MLP neurons of a small language model. Each row is named by its layer, matrix (gate and up: input weights; down: output weights) and neuron, and shows model dimensions 64-159. Each number is 128 + 24 x the weight over its row's rms, rounded and kept within 0 to 255. Numbers have three digits each. A neuron's up and down rows have the sign that makes its largest values positive.
After each neuron's rows, "fires before" lists the tokens most often just after its 100 highest values on Wikipedia text that the model never trained on; "fires after" lists the tokens most often just before its 100 highest values on Wikipedia text that the model never trained on. A number after a token or word is its count.

L16.gate168:118102140101109097101133128131126130148126128131113131159161146102126136163111131075120147115136155124132166116164076150131143104125126068114092071150130168120128162095151132139118121109096091124121097128133118134121099091159103141147129156108143132114124104120100092150088136104127174122
L16.up168:116125149160125108111104150117133141112117109158130144163107131124104097146148134076143146151116116151150123146112164161158145115133109111090152088125081191157139160124097149149090133063097106156145158108130148115132115173094101118143108133103162141120111168147126073153117135106107132127
L16.down168:115121110147150095144061130121102155089113097153131146118154124131117090096149141123160112094137076154149082154104110118138181152190141140138140096117117104199125123094100148108130091066172136118140169123078124093086114150090152137152135110101125134139114176141160120122133124111134122144
fires before: " " 48, "201" 4
fires after: " in" 48, "In" 12, " In" 7, " c" 4

L6.gate105:108114156148178113111165136151091087130118171101108133084131112121128109160077117127107151122106144115123129123144061120112172163116123153136090143151176127085128104139179161140101108156150144094102145098114165134172138144119120141152153126128078142143097096128123161120115103155155108154
L6.up105:117098131122119102116105120120105141124150120108097124086146084118120168102086094111113083152098133173144137153138149144152109111100121120124108154156093113110155118148112138126139147116136108129110183138128094178140156173132127123089106143114137155116156112138097118165112109158138145091
L6.down105:122141113137161139142139112146132147117126140154167168111130119162141131120144149139121136149111116133129106135113103147117126166094144108158115137124189142116117095125158149124074100137119146131112164146114104133169110100148124106090149139114147139107117114142129142129129116078186113095
fires before: "=" 16, "2" 16, "0" 10, "7" 10, "1" 8, "5" 6
fires after: " " 47, " (" 13, "–" 4

L4.gate4:157173187151161145137127117127117126156138130117102132121135149096174099104126133090149144103153128096130120131113110093110158126123121152131132110127097172117128147177103140143121139130115167108126126184094114128128120177112162110108161136155138150080107131142075126155156127112149161117
L4.up4:120179120158130124129136122116145113183162138122139132085126137081172093080097102095137133141114104106128134140105153093115120136147109126143162114151124134132131143171100117156130137111116168103143135166095153134118126166107176107077189154085118157102110140140072139135140107149133160124
L4.down4:101159152151130161141115114124169149139093128144163124139165129163135134105184142113156121157126179095126130141148164139155160110176144150138130108116119109151086129120104105157129151119126121144131095155157109140112136156135179095101130186119078118149094132128116103159125079122094202130
fires before: "ation" 18, "8" 8, "0" 8, "2" 7, "1" 6, "4" 6
fires after: " " 43, " E" 8, " and" 4, " pro" 4, " con" 4

L18.gate435:127131101141127131148104127169109108154139149159098126132134099127189121109153087101113132089130072138153151111129123138163149115110136147119143156131119167126145096117126087164110093111123111132083129133139119122150149187122133119131110126121162095092110131137117154121172137149150143148
L18.up435:143120094120116117136110091113116136119162126124088118135147140115117133116174111105137141144120153100150152119096118134121114112109127094143116131144113147095142149128102120121161142111092139139118115163145108143118141169078158110171114128172121115159123111167152094139135143119080127167
L18.down435:133136093105128107122092111119086117126158161125107130126159125150153122121145132123115105130094137152138171147126129131090140164154116108143096114119055185119139124113136128129130094101094146133096129122128113121184164125137114108128116129140187127141135090139162140117177108114158095173
fires before: "4" 16, "5" 15, "8" 15, "9" 12, "7" 10, "6" 9
fires after: "–" 35, " " 21, " |" 5, "ene" 4, "-" 4

L10.gate155:115116155131094113139171112123099129132134128106151106154162146122132114126121140113134110105109111110119144115117143120161126144105092109110100122162097142107132149096108166136143086152094130122102105122141069105098116083131066158118133160161112143158169122111130155138174116111097157102
L10.up155:116076114095103136094170145127139112107098154125152141167116133131134153143129111105119108124093123114094129133149095122103133163125085124122151083095131145127113155162134170112189147144073133109112102177127105110099125119139129162176112156116119129134160151145127152162152125137103118095
L10.down155:145157116141113165158117103130110113084166129133120155132139151166113115137115158118123166075157093152131142130103118180109126171133126173084139123116124102172152134141183082123128121081115099153130165115169113089174144133140066103132098127134123125112129118128148074100130112148132140160
fires before: "," 32, "." 8, " and" 8, "il" 6, "\n\n" 5, ".\n\n" 4
fires after: "201" 21, "200" 14, "202" 13, " Bra" 7, "197" 7, "198" 7

L17.gate282:178032113130137123159122112156137160125125085119124139154126119136123131106103138113123125142108138154107113128160140125147169105100142109114084119101131145145146121134099109126095135129162127098096158132151135084130149116145109137133165127115108159147104172137150087151117112137145172149
L17.up282:116122115104108109077151135104135147156101111166141118137148108156132151126094140100125132131123174094100145163131075109150130131148135171109131107128141141141122127144149086111141094148125146124148115177092119172159124112117128133091164092146123133118115105159110118077119110129149103102
L17.down282:135124113132123113122153154100137166172122145144089144133127140162135143152146115126155165117112146117110132134151099126146106122077143112161141158148181154172167082122129144173086086127109160116150159165108131159136151104118147148095108128133114123154135138102136150119127093120166149119
fires before: " |" 47, " Democrat" 4, "ican" 4
fires after: " " 31, "|" 30, " Democrat" 7, " Rep" 4, " v" 4

L13.gate180:137133153127121153157077102186097106140126140164119077163184119113150094097127101077144136118150115142159150091120135088134143137114107113094101126149125092130148161118129184118083115114120138100129127114157065128158130114131109131143148125138143125127107108145144153131136167166141183137
L13.up180:113135168168138144077118195148138085106123115130102123139100120134087104137089143123149101110138149139109124094154119116153117142102122141102155123149149103117158105154162121130107097103120130165130131138105132098127158172153139110124088114139102130180134142136112150138143130095111127127
L13.down180:166115170147083191105134134113149110142130148121143086138127132101168111146097106111117123123103140161126103125169154108183159151125134166127146125135138122147122136118131133112127144173141127104124124092086138148120102106121128143142160097122144130143157168111129133169120131131164152123
fires before: "1" 21, "3" 13, "4" 13, "2" 12, "7" 5, "0" 5
fires after: " " 47, "–" 31, " col" 5

L18.gate4:136138124088143114128089154081081073106155108138110059122147129111183154123118095084098105075132108112119152146124158099153156106119133123129122105156150157106134109176138140124097121106111094143153133131137130156174103150120092142137084092146157073139149119105120164111131134123123133137
L18.up4:148126121105100130139107122144136095172169155095104102096142110119175135115216098110099165102145115120091124126138084143139135131145146110093120121186118122089111106170123110086105155078114118103127158129180119133139140137130136162162141145129100146141131126144130128153131140113079148107
L18.down4:127111133124110077106095112153116108175147119133112145111116085149143103127115105154146155125127134128103158142127161092158139085139151161124112123154126130139119139184146125122127165158107156151117166170133118117105165195154125156126126139162115125100103147047143116096160148116144146161
fires before: "9" 26, "8" 16, "7" 14, "6" 7, "5" 6, "ow" 4
fires after: " " 55, "–" 12, "-" 6, "k" 4

L2.gate1:139092142181116092121151132112101140124172155137092135134147144098108122144129135099153129117116154175141124181155157110170099123106077108125174180133143145103140148130153125121102139128142090151112137106136112098131146099183130157110117117130099165116136135140156112138111109119146106136
L2.up1:185145118127095123103135118119095129118166134114109162156150094128134143129162155124142128149084122139187162139138136086142088104080147177121117142138126110165133162136115118161121139131151089102116123160123106138168187128184159117124160124120138102123067116126132113106091156149122153143
L2.down1:123155148122096147114158097126155163136167101098168133173079127154113158163130119150132165102121164114160153130117142167166132115143085150128113115138101137130151132098175105131095128141110155087171101116124139130123090131088119112117099109148090108129094161156112087121135123183131200100
fires before: " |" 53, "N" 5, " " 4
fires after: " |" 61

L16.gate426:125092145088103123113115123138101163138175112148118157141114154094101123154099146102129153133143122195100132124133142127113138131152133136128102092140117136161097065152100095127092177086074105095109140097129140140145112085146124128126123134142163164153134118126136136109132083115178122113
L16.up426:116123126119134133116120128081159167122112111073163146123130160099145120113145126122147162120127109146160094061125087201120130083161126119160144123065168101138122171114155149090170107145115138128168108172158145128122138137096060114129137135115161112116147120191137138164134120131128161084
L16.down426:125159084110142132123156106123131155122108129142119144105165167147122133152121118084152151113136137126173136120104144173134141105153107093115135076109169142098173160154165130114131108178151138163143120204131169109115128141155101135115103138118090114114132121168126121162109131092165116088
fires before: " " 58, " |" 5
fires after: " on" 29, " No" 11, " On" 9, " number" 8, "." 7

L3.gate435:149121150096154136165090150148108082161133187130138087097145125141166116132145120124117127092168123132112111123167098136130107155100128168118111163136118125113123111142152110092154127131127108109133154128131106106153133146086080101135138141101131159120116109115108132158096155134142080165
L3.up435:151121101109152137168110143137098105142112111120150077147101134137152125101147174127059116140174117140129123095202103126128120148143134149128161173166099109134133136122134081109131110122095120147123120130144143155091107099126119112120128067113143147142079095186115102124119174145145103143
L3.down435:182158144149179126122108123062130180114084171156162139143133142125129131102150153136111135110107145125152122131121135107135121111133156107121133135147119145075108111138159113139106113156114144137096174140135162119149107140114151128082128145119138129113120127163110155119111100135093112140
fires before: "0" 17, "4" 16, "2" 12, "7" 10, "6" 8, "5" 7
fires after: " " 68, " (" 17, "–" 4

L6.gate409:124095101105122130133133122166149153135130100095164123117116138125107101151115166131143142094114102095165115106082136126152103106134084132164113142122136141128106125134119168121122144068138146116100110121107152119108101052157116159114119140171109196082115147174114110116151146115129119104
L6.up409:131089111123130148149112121140147120142135102097178149113125167146107130174104129156158171121120114137158138127111096140161114120100100129186104141148164125156120132077109105140120158130147157126120120139115117104093117120127117157101145133146115195090116142136108140127143141156129109107
L6.down409:113142129163125114155126144160133112136154150128148131150108166139129146131137170116102120057108112124105112099129082151150155158107125127128114108134189114173134111151158135146156131167137180113137139097132142153150113131130147121128100093122103138042157121125142135151125140173152104098
fires before: " |" 18, "-" 15, "T" 8, " /" 6, "K" 6
fires after: " M" 15, " F" 13, "K" 7, " D" 7, " T" 6, " N" 6

L3.gate477:149148126161130128152131146068109128129155131130119138116148114124162090140116140122096137131108063109145147112185128173133107172117122170129153133140115113125113078123117144132099110128096103125159084132136158112136150132154133125089133100109151100134124140148117142140120164117129137165
L3.up477:135088095138133089101112142133132147105136121142126105048137099128177130123088135112134122147128122113126127136144098164131140158140149152132127084118140153129090109109126119127158122123156086166113163137112139142146147119192107125118146113105118143139149116155095136128144126131133080175
L3.down477:148042086147157120116186145126090126147081134108128096142123129130116138106119100101171126134118141146103129144134122128135164098150123148166101079109139149141138136127139120079123148149141121121140131138144075148160123105121082101158138128102121142168130105134128145165131111159169153126
fires before: "0" 18, "5" 15, "2" 14, "3" 11, "4" 9, "1" 8
fires after: " " 85, " (" 5

L13.gate270:151128156131120071140103124122134139146162093145097093132087093147156141149155112117152178076156103140128125159122158133158107161128136148108115140137105117113120112130110134151095125123111088154136109150142132156151129137126114131120117170134084139123106157120127096166095137152158133114
L13.up270:116163143152123103113108130121152115133148127134147117154100134144104131117161127129149166108132092134153124175149136122121109121136090144097118109131143116136112094145148146133136152107100074145130073098188105121139106170130107091130150100162098121135142120164127098146138128136146129146
L13.down270:123155128161121143069149109120165156125129153116169137143091153147103114131138128148096138101126104147159137124171137092117110088123121141105144103160154150157114133104138102140127157059111115136118107093150117098070104148144137095138152136176129111120112165170180097137155146116135124105
fires before: " " 45, "er" 9, " from" 5, "," 4, "se" 4
fires after: " in" 30, " on" 12, "lo" 6, " pr" 5, "In" 4, " resp" 4

L7.gate268:174117100134114129104132137127128102138129132141120142126122109169186104109123138089168115100112138140125118127126112056092139137146123122174088149121150137130146122162144152109130122120146108135127123098089132141119096135128125129122111090118095133136131171123139106180136079124127133131
L7.up268:178144102183119112117152158123135138180115132150107148101114141148141089138136133109123118097062108167133147147134118066134133134174094158140132141129155129137144140136117077140119157138146106159141194123122140092132121154153149135134130106071127115104095145159107115145155114151113141114
L7.down268:133101126143119111143154067131148146142115134125198165120169156140101127094134089123126118125120122076135164147168115134155074161132124124162121145111106118145103108144130136137108121168140111086130095163103111157078105140112115130115128135116117154136149106152135091131105117159157133124
fires before: "0" 17, "2" 10, "3" 8, "1" 7, "7" 6, "4" 5
fires after: " " 47, "\n\n" 15, " (" 8

L16.gate509:119104123120138090113101133137120124183120137116150102087119094111125104160122122129123122119182126180084117103136167146117115143122076141134139146114113126139109137120138199138170121113141138116111139135125138122151153155131112085133114127106125179134148115119150134153094141100173086107
L16.up509:115117142125174105092111146159123159161129121096139104064137103115076113120164092135104122063100134141129136107107136173099115115137112113130113133086088141160133130131159150129166112119128174165172151131161150159119087118094100147153133142076131126130134138102114122114092099145158132075
L16.down509:148118129113105096093121156116099125141131090147112145123142136116151082161168159104130121099087151115094102127117082121120126076133142141130133151129136136156111110126090095154097129140144121146130179099139157156121190099142173128147109132127165146145112166114096106127109139123088130139
fires before: " States" 28, "0" 16, " " 7, " Kingdom" 7, " century" 5
fires after: " the" 39, " " 22, "n" 6, "18" 5, " early" 4

L17.gate235:119094100113107082110137103143107140109126168128170122129142158170109144158110135107100121099156161154133146143118130181125123083128117114135103151137142167128112124132170120167135113152154109137135135131118134078111123116126092084148112116119124102160141106104115101155133122111142180107
L17.up235:115123083138155133131126074118131133100129098104110119139115142087117100099107136089108144158118094163108158139116114131096112107165157143125126138142144141158175130113101102092127111176062191143151105122128149110155131147082136151140115162142155114135114137097139160129113110099110118158
L17.down235:147118141069135084121135134162156093121101133123122167094119130143119098126093125141112125084144126150108111092158120098127117099150124152142156129109141137105174189126148118130183131163096118109120128160121111133159113145167172150104137115129140159118117072130112132158154159184126114087
fires before: "|" 26, " |\n" 8, "|---|---|---|---" 7, " |" 5, "==\n" 5, "0" 5
fires after: " " 27, " |" 26, "H" 8

L6.gate167:133126143132115145132083089138094145095136096110170105137114113127130139118126147122113100116156121120128144108091153154088154147115117130188122113122126112116129141141100137117114140112147123104129107106093148126115080102147136133114149128132147170120124185119118106136140117115187118122
L6.up167:126083112115144148142130119140163143103162112112169140114138163163113123177153137125125142122079124118146128084148135112152098129161161100117115128121120093128065149101126141133079129121116147148135140120121150083124166134089084132162135126125093143129125151106118122124142115166101135112
L6.down167:145104127126158107114137120175139109141189135108163158144120192136107123147166099112115123083107117108127103096148104134121146132133120089094113111128143082158095124141176136134098127138118180148128110084113123112083185103126115127113089113111115139070155143098148133157108148127113138121
fires before: " |" 50, "B" 6, "T" 6, "R" 5, "S" 4, "L" 4
fires after: " M" 18, " F" 16, " D" 13, " T" 8, "C" 8

L10.gate67:173138095114145114124129170117133119118126124125144144095146103086099091154148094124101149110135118128113124109129093139123141143138148110107114101115173162124142078158127110096117099151136116133069136134151094122135143169137124136121141150167090133100136091124108112139147128088134158143
L10.up67:130161151121125146132139169189148138110110116111168142118158132123178117071131107103146144136119109108139152165077107133111107128135159147111171116128186103125079127161118122110122137190168125098104154136128148138093143159114114140147145124135123125117125148108110150127150136083107166137
L10.down67:117171164136161127120141107155154153115120131110132114123109117150170155128160081130146123149153182127113131064133162101128096114125158126089118110115139166137138125191112104165163155157091114104114131141121182114139130126124123107136114145134130089103107136118119128080158152119134053127
fires before: "1" 12, "3" 9, "7" 9, "h" 8, "8" 7, "2" 6
fires after: " " 49, "az" 8

L3.gate286:178124126163136160133132127156155096123166114134178134126093114156111074103112140125143135108104111172119142099094147066134162092149113182115139120151145111128123117156117099136177163166104121142100153153120140125129115144108142122124129142118112111142151144120136119157101102109112125111
L3.up286:143144097144156126089138095115136129103128116128143130143106132147125095120144147112132127150081102141136135099186142087119159131145117149118161116147174139124139136132123118101153139131092087130157096133109116133099134095082162098091153144124077126104137202145126079120110123116129139146
L3.down286:125126118147137165133104099050121139089111090134115111110110154174122071129140143133141138150143135141139119149149107151125096095137167114117116159103090157091106130184102152156119110115140133146157107117100137120185126074125155123138105133102140132074100135143133111123135109090150115116
fires before: " |" 52, "N" 6, " " 6
fires after: " |" 58

L19.gate216:148100111089148105137073095169106159134138152087109154110121117122138104114121128140148128095135109117160122120145138108157120095097151105138110111172098136106162144137126151121148132114136096136128155183138109130140152183136133132128158134154148134138108115104142148118155157126126097156
L19.up216:135104130103131177169099150133147162107110132116143132120139113076131104177130088135152090152128091137179187149154073106111129114143109130128137116080096123098135122149144152110130146144159136128144137133095132090131126160141062111136153130141110123183118095128124087124132110098149103103
L19.down216:104118137093097100124147142132131127102091119138116103114091105116144109101100131122121103108088119130131150144090148154128130122154136126119119155130120102098117144164141158174143090113092100131092156126105157105144126108146149097110149106112144129106116122114091127141117090094103138116
fires before: "9" 20, "8" 20, "ation" 6, "er" 5, "24" 4
fires after: "|" 23, " " 19, "–" 14, " F" 7, " Man" 4, " January" 4

L14.gate16:109102136141128134112112120135140117127146178072144093141116147148173151110144101112119127171149113131146127081132136127142116145135146147149109128117100135141118145151112128150168095142167124123138115148122122091162199130148182121184120121152110139176089093124140082135138165146042132170
L14.up16:132123119122132117127114093140158126099137151085142160110104169101162115147122162140076108115110114093166104092123107157094084144130133115116112132115097136096148157131081106139131118125173092095112139154090130155126154188102183104136128112140161113141123121086171142125144157164140143109
L14.down16:160142130112129136127140128133198119095183136124147102109106159100159084085117137136130120114145099106134109096148096154141111131103151148124091138125108159104128148157126108151171093136140101146137125147084136098154215155159141131142105122137111148147097123145176104103129153121048127173
fires before: " " 42, " \"" 23, " W" 5
fires after: " |\n" 96

L10.gate215:145156161134157107103076105127132195151182083141126162125120113101126161109094122136138131090110125112139150105148156151152126136103132139126165125125079131151135121148134134136145129172122140095140140117107147108100139120126111145142110121119104127137134107115168111165123146153077137101
L10.up215:152131106136140073144127108075084170112144136120147105129106141126123145122149118166136134140149142123174140106127166142102146086107095148081160130158151109137123134119119136121148085132159122136151146107131132102100139117133094106134120132132158092109124122091153123169108174117089166154
L10.down215:123127145166115136147110100124128096117108087087092103101136132142130123120120135059104133164162144142097074076113085110142144135165127117190073140103150126134149121171180130131116155094115135114134111148147067094145116129120129096124115152127140126135137125169108157126154113157174159152
fires before: "," 38, "." 20, ".\n\n" 10
fires after: "201" 25, "200" 12, "199" 9, "202" 8, "196" 7, "er" 6

L6.gate213:109110129131170118122115130109115158135145121124161108123090112126133135116099122119075147134147136108107109131142179149093148111137142113147114096133153130146142144140142091137163106117137126140150119124129191116100118132108141148149094100120097113152131145106129165155096135155116079129
L6.up213:130110128126087128125106145123107129087119149128084143152121114111117103132136125144127096114134133168114101161095092152114153158144113075143107139121125100110111113125125089106135139124089140121153132110121115083132168107125152132117132126125106110106157147097077148140148115144141103150
L6.down213:121110094131122121139161133105140155119140145133096144168101115140075157139111133130127137173164135127146086126118148135135154108124093104123141101044096135124131129138149145121121121103115104134168115093110103176126155139130128091112110122120078110170118151119118125185156120123136100130
fires before: " " 18, "ther" 8, "ation" 8, "ed" 7, "ats" 5, "ow" 4
fires after: " f" 25, " |" 22, " F" 15, " the" 4

L3.gate311:119123106083143107099125089155111128134090137099112142112118127116127138132138135160061124131152186141116160122108150135146189126126115096128063156121103133120147120116122158156197147133121125131110118107099135084129135165142158136161141155087129123141131122116126126130112111138137086114
L3.up311:114144087064131113097144077162112129146091121122084134125148140124089135124148122167075121129130163151112157137093136143143171104120112104109089149110133153115161097116128185182149149131122137104108130132120142113141153150121142114131143113124124139139140090143142138107117116153133128099
L3.down311:113090127130149132092092128084093119144091138154116126132141131162114083083128136108154150156101129163147134147119120199138146113132127131106132132149141170109153129112098142197121111116100126109166133131163155160148156159112138153109127084112085147130151098135146160145142130105168180131
fires before: "0" 16, "9" 10, "3" 9, "2" 9, "6" 9
fires after: " " 74, " (" 4

L18.gate506:118169127165136149116124102102112129114136115113124076165127141161117157113162129115138150096090143126095121122159139121183162138134106163145120141164109124106138169115144156122092120152112093116132102132153142105127105173139080124113182195165100134143114171127163149133102152117121119157
L18.up506:111141125100137138143145128119099124150121146169134136106136131120121101108116105176138123168128122115139068087118163142144104178140167155190152147083130110157142121117163105149147119154098147106069100121116149144172107157138068133114134150123144133115165094132115118100093120132114139137
L18.down506:109157113152149123100113131135124120120123109111146119083098141151102126125149112135120102111127103145156101139156084142111149152111130169168104097109125104073152119125110142113120086083156105087156136125120159081127127078106125111144138158093121116140107143105113148124078127157083120116
fires before: " " 34, "em" 9, "tain" 8, "for" 5, " the" 4
fires after: " c" 28, ".\n\n" 20, " C" 7, "c" 4, " re" 4

L17.gate345:142110103124129115154072124125097098131084127122133142129118130136140107104113072107104149123113153173155165176114148120150140106095127110104110132143126124110108103115145145115182087107101136155115127117108121147159161116106108087098090117135145164134145137147149108127129097110154170151
L17.up345:132144118167123143140147167140151115119168135108089147116167152121102109088107127082136107100165105130140166141112089137151100151125120125162137133173147133129108123123095086164104137107125127099129122155138147120142106141076143137153134137144144151106104169135142130141132139157112144126
L17.down345:133177171125122146141106089119162104172134103134167141190150138107118112140116108121115145130136129148127078094124118106156138112149107126166130118123132176121134124150171103127122118116178124116145085144083105134117130104127122156096109113136138153128129128113126106107104156132110086148
fires before: "|" 63
fires after: " " 44, " app" 7

L7.gate207:131115093152154141144136131147069103127131142138158098091107116134167106093122131107123156136126105160134127110182089112120123117141133163098136130139142103094124081146146085117107110142147108114118111095093133152131096138159119134111146096093176152141148105139114133105129151142163100149
L7.up207:134107116116132135145130121139091110140125109134123114112134097099168094104124118119115139104103081146157123153147076110122097108156143143102133128141137095097125110135141084106093103146150116145088117084103102175095086124175107125093135095114136155148137139132075153134129158157157114151
L7.down207:156093126123189174111141125113088164112131182142205128121132133116158119114133107147122115126109126158131130133177102100068128106089084162146162127147129098089153113114125145116117133123126103111103183116133128121158127095151110133092183125119147182133132137125087141113109138128140171131
fires before: "2" 20, "0" 15, "5" 11, "1" 9, "4" 8, "7" 8
fires after: " " 68, " (" 14, "–" 5

L10.gate458:122158083121108097105118147123108157124105153114127158156120134108096147144122124114155115104105111130127143129124137120110152107142113132151111112123143100127150152103112159120157139108111104128122076140126119085098115076103107167113164079141114116127113073135136107122162159179094119150
L10.up458:118121121123123105144146155096084138125143134110119187120128090094132097154147161143138157084124115141138177171140143150108126140125110090189135090131171163133099141197124124136183110106142133086110145169164087111149131137130122100109144145104102095129164161128129129105099166133132169133
L10.down458:136088116096072086163124130105146116098149111146129173169111091127144109141134129133150104122143109171091164176152159110127108132159110110173148103118147164143127113166174144132159121052155106114127158151109120094114128127155158160174097137120146110120147167133153115133108153108111136160
fires before: " " 52, "," 9, "ing" 4, "er" 4
fires after: " in" 19, " on" 12, " ex" 10, " at" 6, " crit" 5, "In" 5

L17.gate323:156129122151123127120111136105137118141145113149141163165139095107098145137120114141138116135171082119121154092121115160142102169129144127163117096163126127133096131105150124089099122143147129105120161143151152123141131155126141140137146139131116167132147107144155103102115196121127136166
L17.up323:103150087130103116108140126166133146109112138104127152142134132109130157084126114080155137150129123129102143123153098087142111175169136125120091105167162156127138098113109122174101137163123113132129122105107092109113159118147156145125127142139110105094114133148091097120191112106131117142
L17.down323:106113141117125093116114117122137122094089117114075109134178131130126126114120111076091137100165129119154092130127181135082137102129160120126065146096145161125135144107104110150104118138132133127142156107132115175103117123084099164148097146121127147131098192084097119122124086078110144073
fires before: " |" 54, "F" 4, " |\n" 4, "s" 4
fires after: " |" 19, " D" 15, " " 15, " P" 9, "|" 5, " G" 4

L8.gate441:150103160108141065109116128159133122136166162091165145114093123143169139111099137103077120119155095151123131066125107132134135151136166122138095138114128134125153133144116124136161070142139144121145143136103145133102136133158154119141126109125119105142116077135117136099099169122130103127
L8.up441:155125164141129082099121107167080158167131196093150125099131164115133134130137140097051119146135095145124115102106102148153117168110129130151086148110138152125154153149132098133124090150117160106140117143106140098133175138130153116156104097094131112112124086116106134120136147119147100134
L8.down441:126133164123113098138128131112142136110124171137164122075122128114160100129167153087133128085121101130128089090128133131157110133119151134159107121139126162098145168152130109102115101140166153123147121135097141160106157094158128127149116141151073082150106075127095120110107161138105140100
fires before: " " 46, " W" 5, ":" 5
fires after: " |\n" 52, "-" 4

L16.gate84:120152142111163099120149112172183145126125143124139109103086101151211090145128072133121144118137157145145137131128150100165126128104123150091122142115134138114176097127142148121114138111154142142103112157130174114165156141152163146147121124134126148136148119123086138157104126111156120153
L16.up84:126139131114120133156131134127161082127109053183089118117115146118140122088111134140124116141182099147109151149155144125117136113126140110128122144138117101120113138163135114081105153101122187169122146152138121135135125066116140105134107099121088063165122147160150126123128161119127100137
L16.down84:122115171137095150158130125100105132145138100110140172159133101143113107136115106124101106123145104122136130112170159172129175129144164100138106168149130104111140154162124145140142103125137111132123151167120161085119087085130117105128132098106141113133151161145147127100121109150157121152
fires before: " |" 29, "en" 13, "-" 7, "–" 5
fires after: " " 44, " t" 16, "'s" 5, " (" 4, " T" 4

L13.gate200:099117136128090150098116138134083133122155155099164121102148136162179129167137168111153122102136131143160098147135135191106116142160133125097122105139131122171128149106130122143113116130098166128144106141070172139106123097145090131131133151123129082131154131098110157149129106099168141129
L13.up200:129112159152106126162168174117091121104142147150109100139132113130087131154080101143142132103123157159114150118124130173147100145172088141108176107142153097128137115171122127146151135139138131136123104156085107068148125158158140130102146187124106119149165110177142139126116136095151108122
L13.down200:109112148140110145142135134155168141136141128133147123135113146135104161168069094128130152099149113147166140121157116144102110098105081125164159140146099129130095124137111132076131099127149132150096153154086151130143141143138123103132174183140122085186180152133148156147153123138069116138
fires before: " " 49, "00" 9
fires after: "," 37, " on" 19, " On" 8, " |" 7, "On" 4, ":" 4

L16.gate434:149091136111142114102099113091118140138104107130127134143131139125099139092132164098117114162115184152112130123140085130138102131115169163104109131177129139104164114114129092129100148184143135098126142123174129164134164106093130109139119099113139094125131120148102078148089159125134136108
L16.up434:146144156099186117117141163093144132114108076127143130123133100140147156126141122129120122143113154134146121154100103121155152123098148122109171146135129118089154168116144132155097151116146152112136159123151135140165171122101143148166119118155140115121095103121129094136148164121117107143
L16.down434:136153126143083134122176117086108147102146157122091166138150133099073124127127143096090116127133128141149093078127128147133157149105118142108116152170135143119154141105147121107125131142122139170139126174146121149134151128105141124139104160105100088164122131143134100098101118075176142133
fires before: ":" 41, "." 16, " |" 13, " •" 4
fires after: " " 22, "\n" 16, "ed" 7, " L" 6, "-" 6, ")\n" 4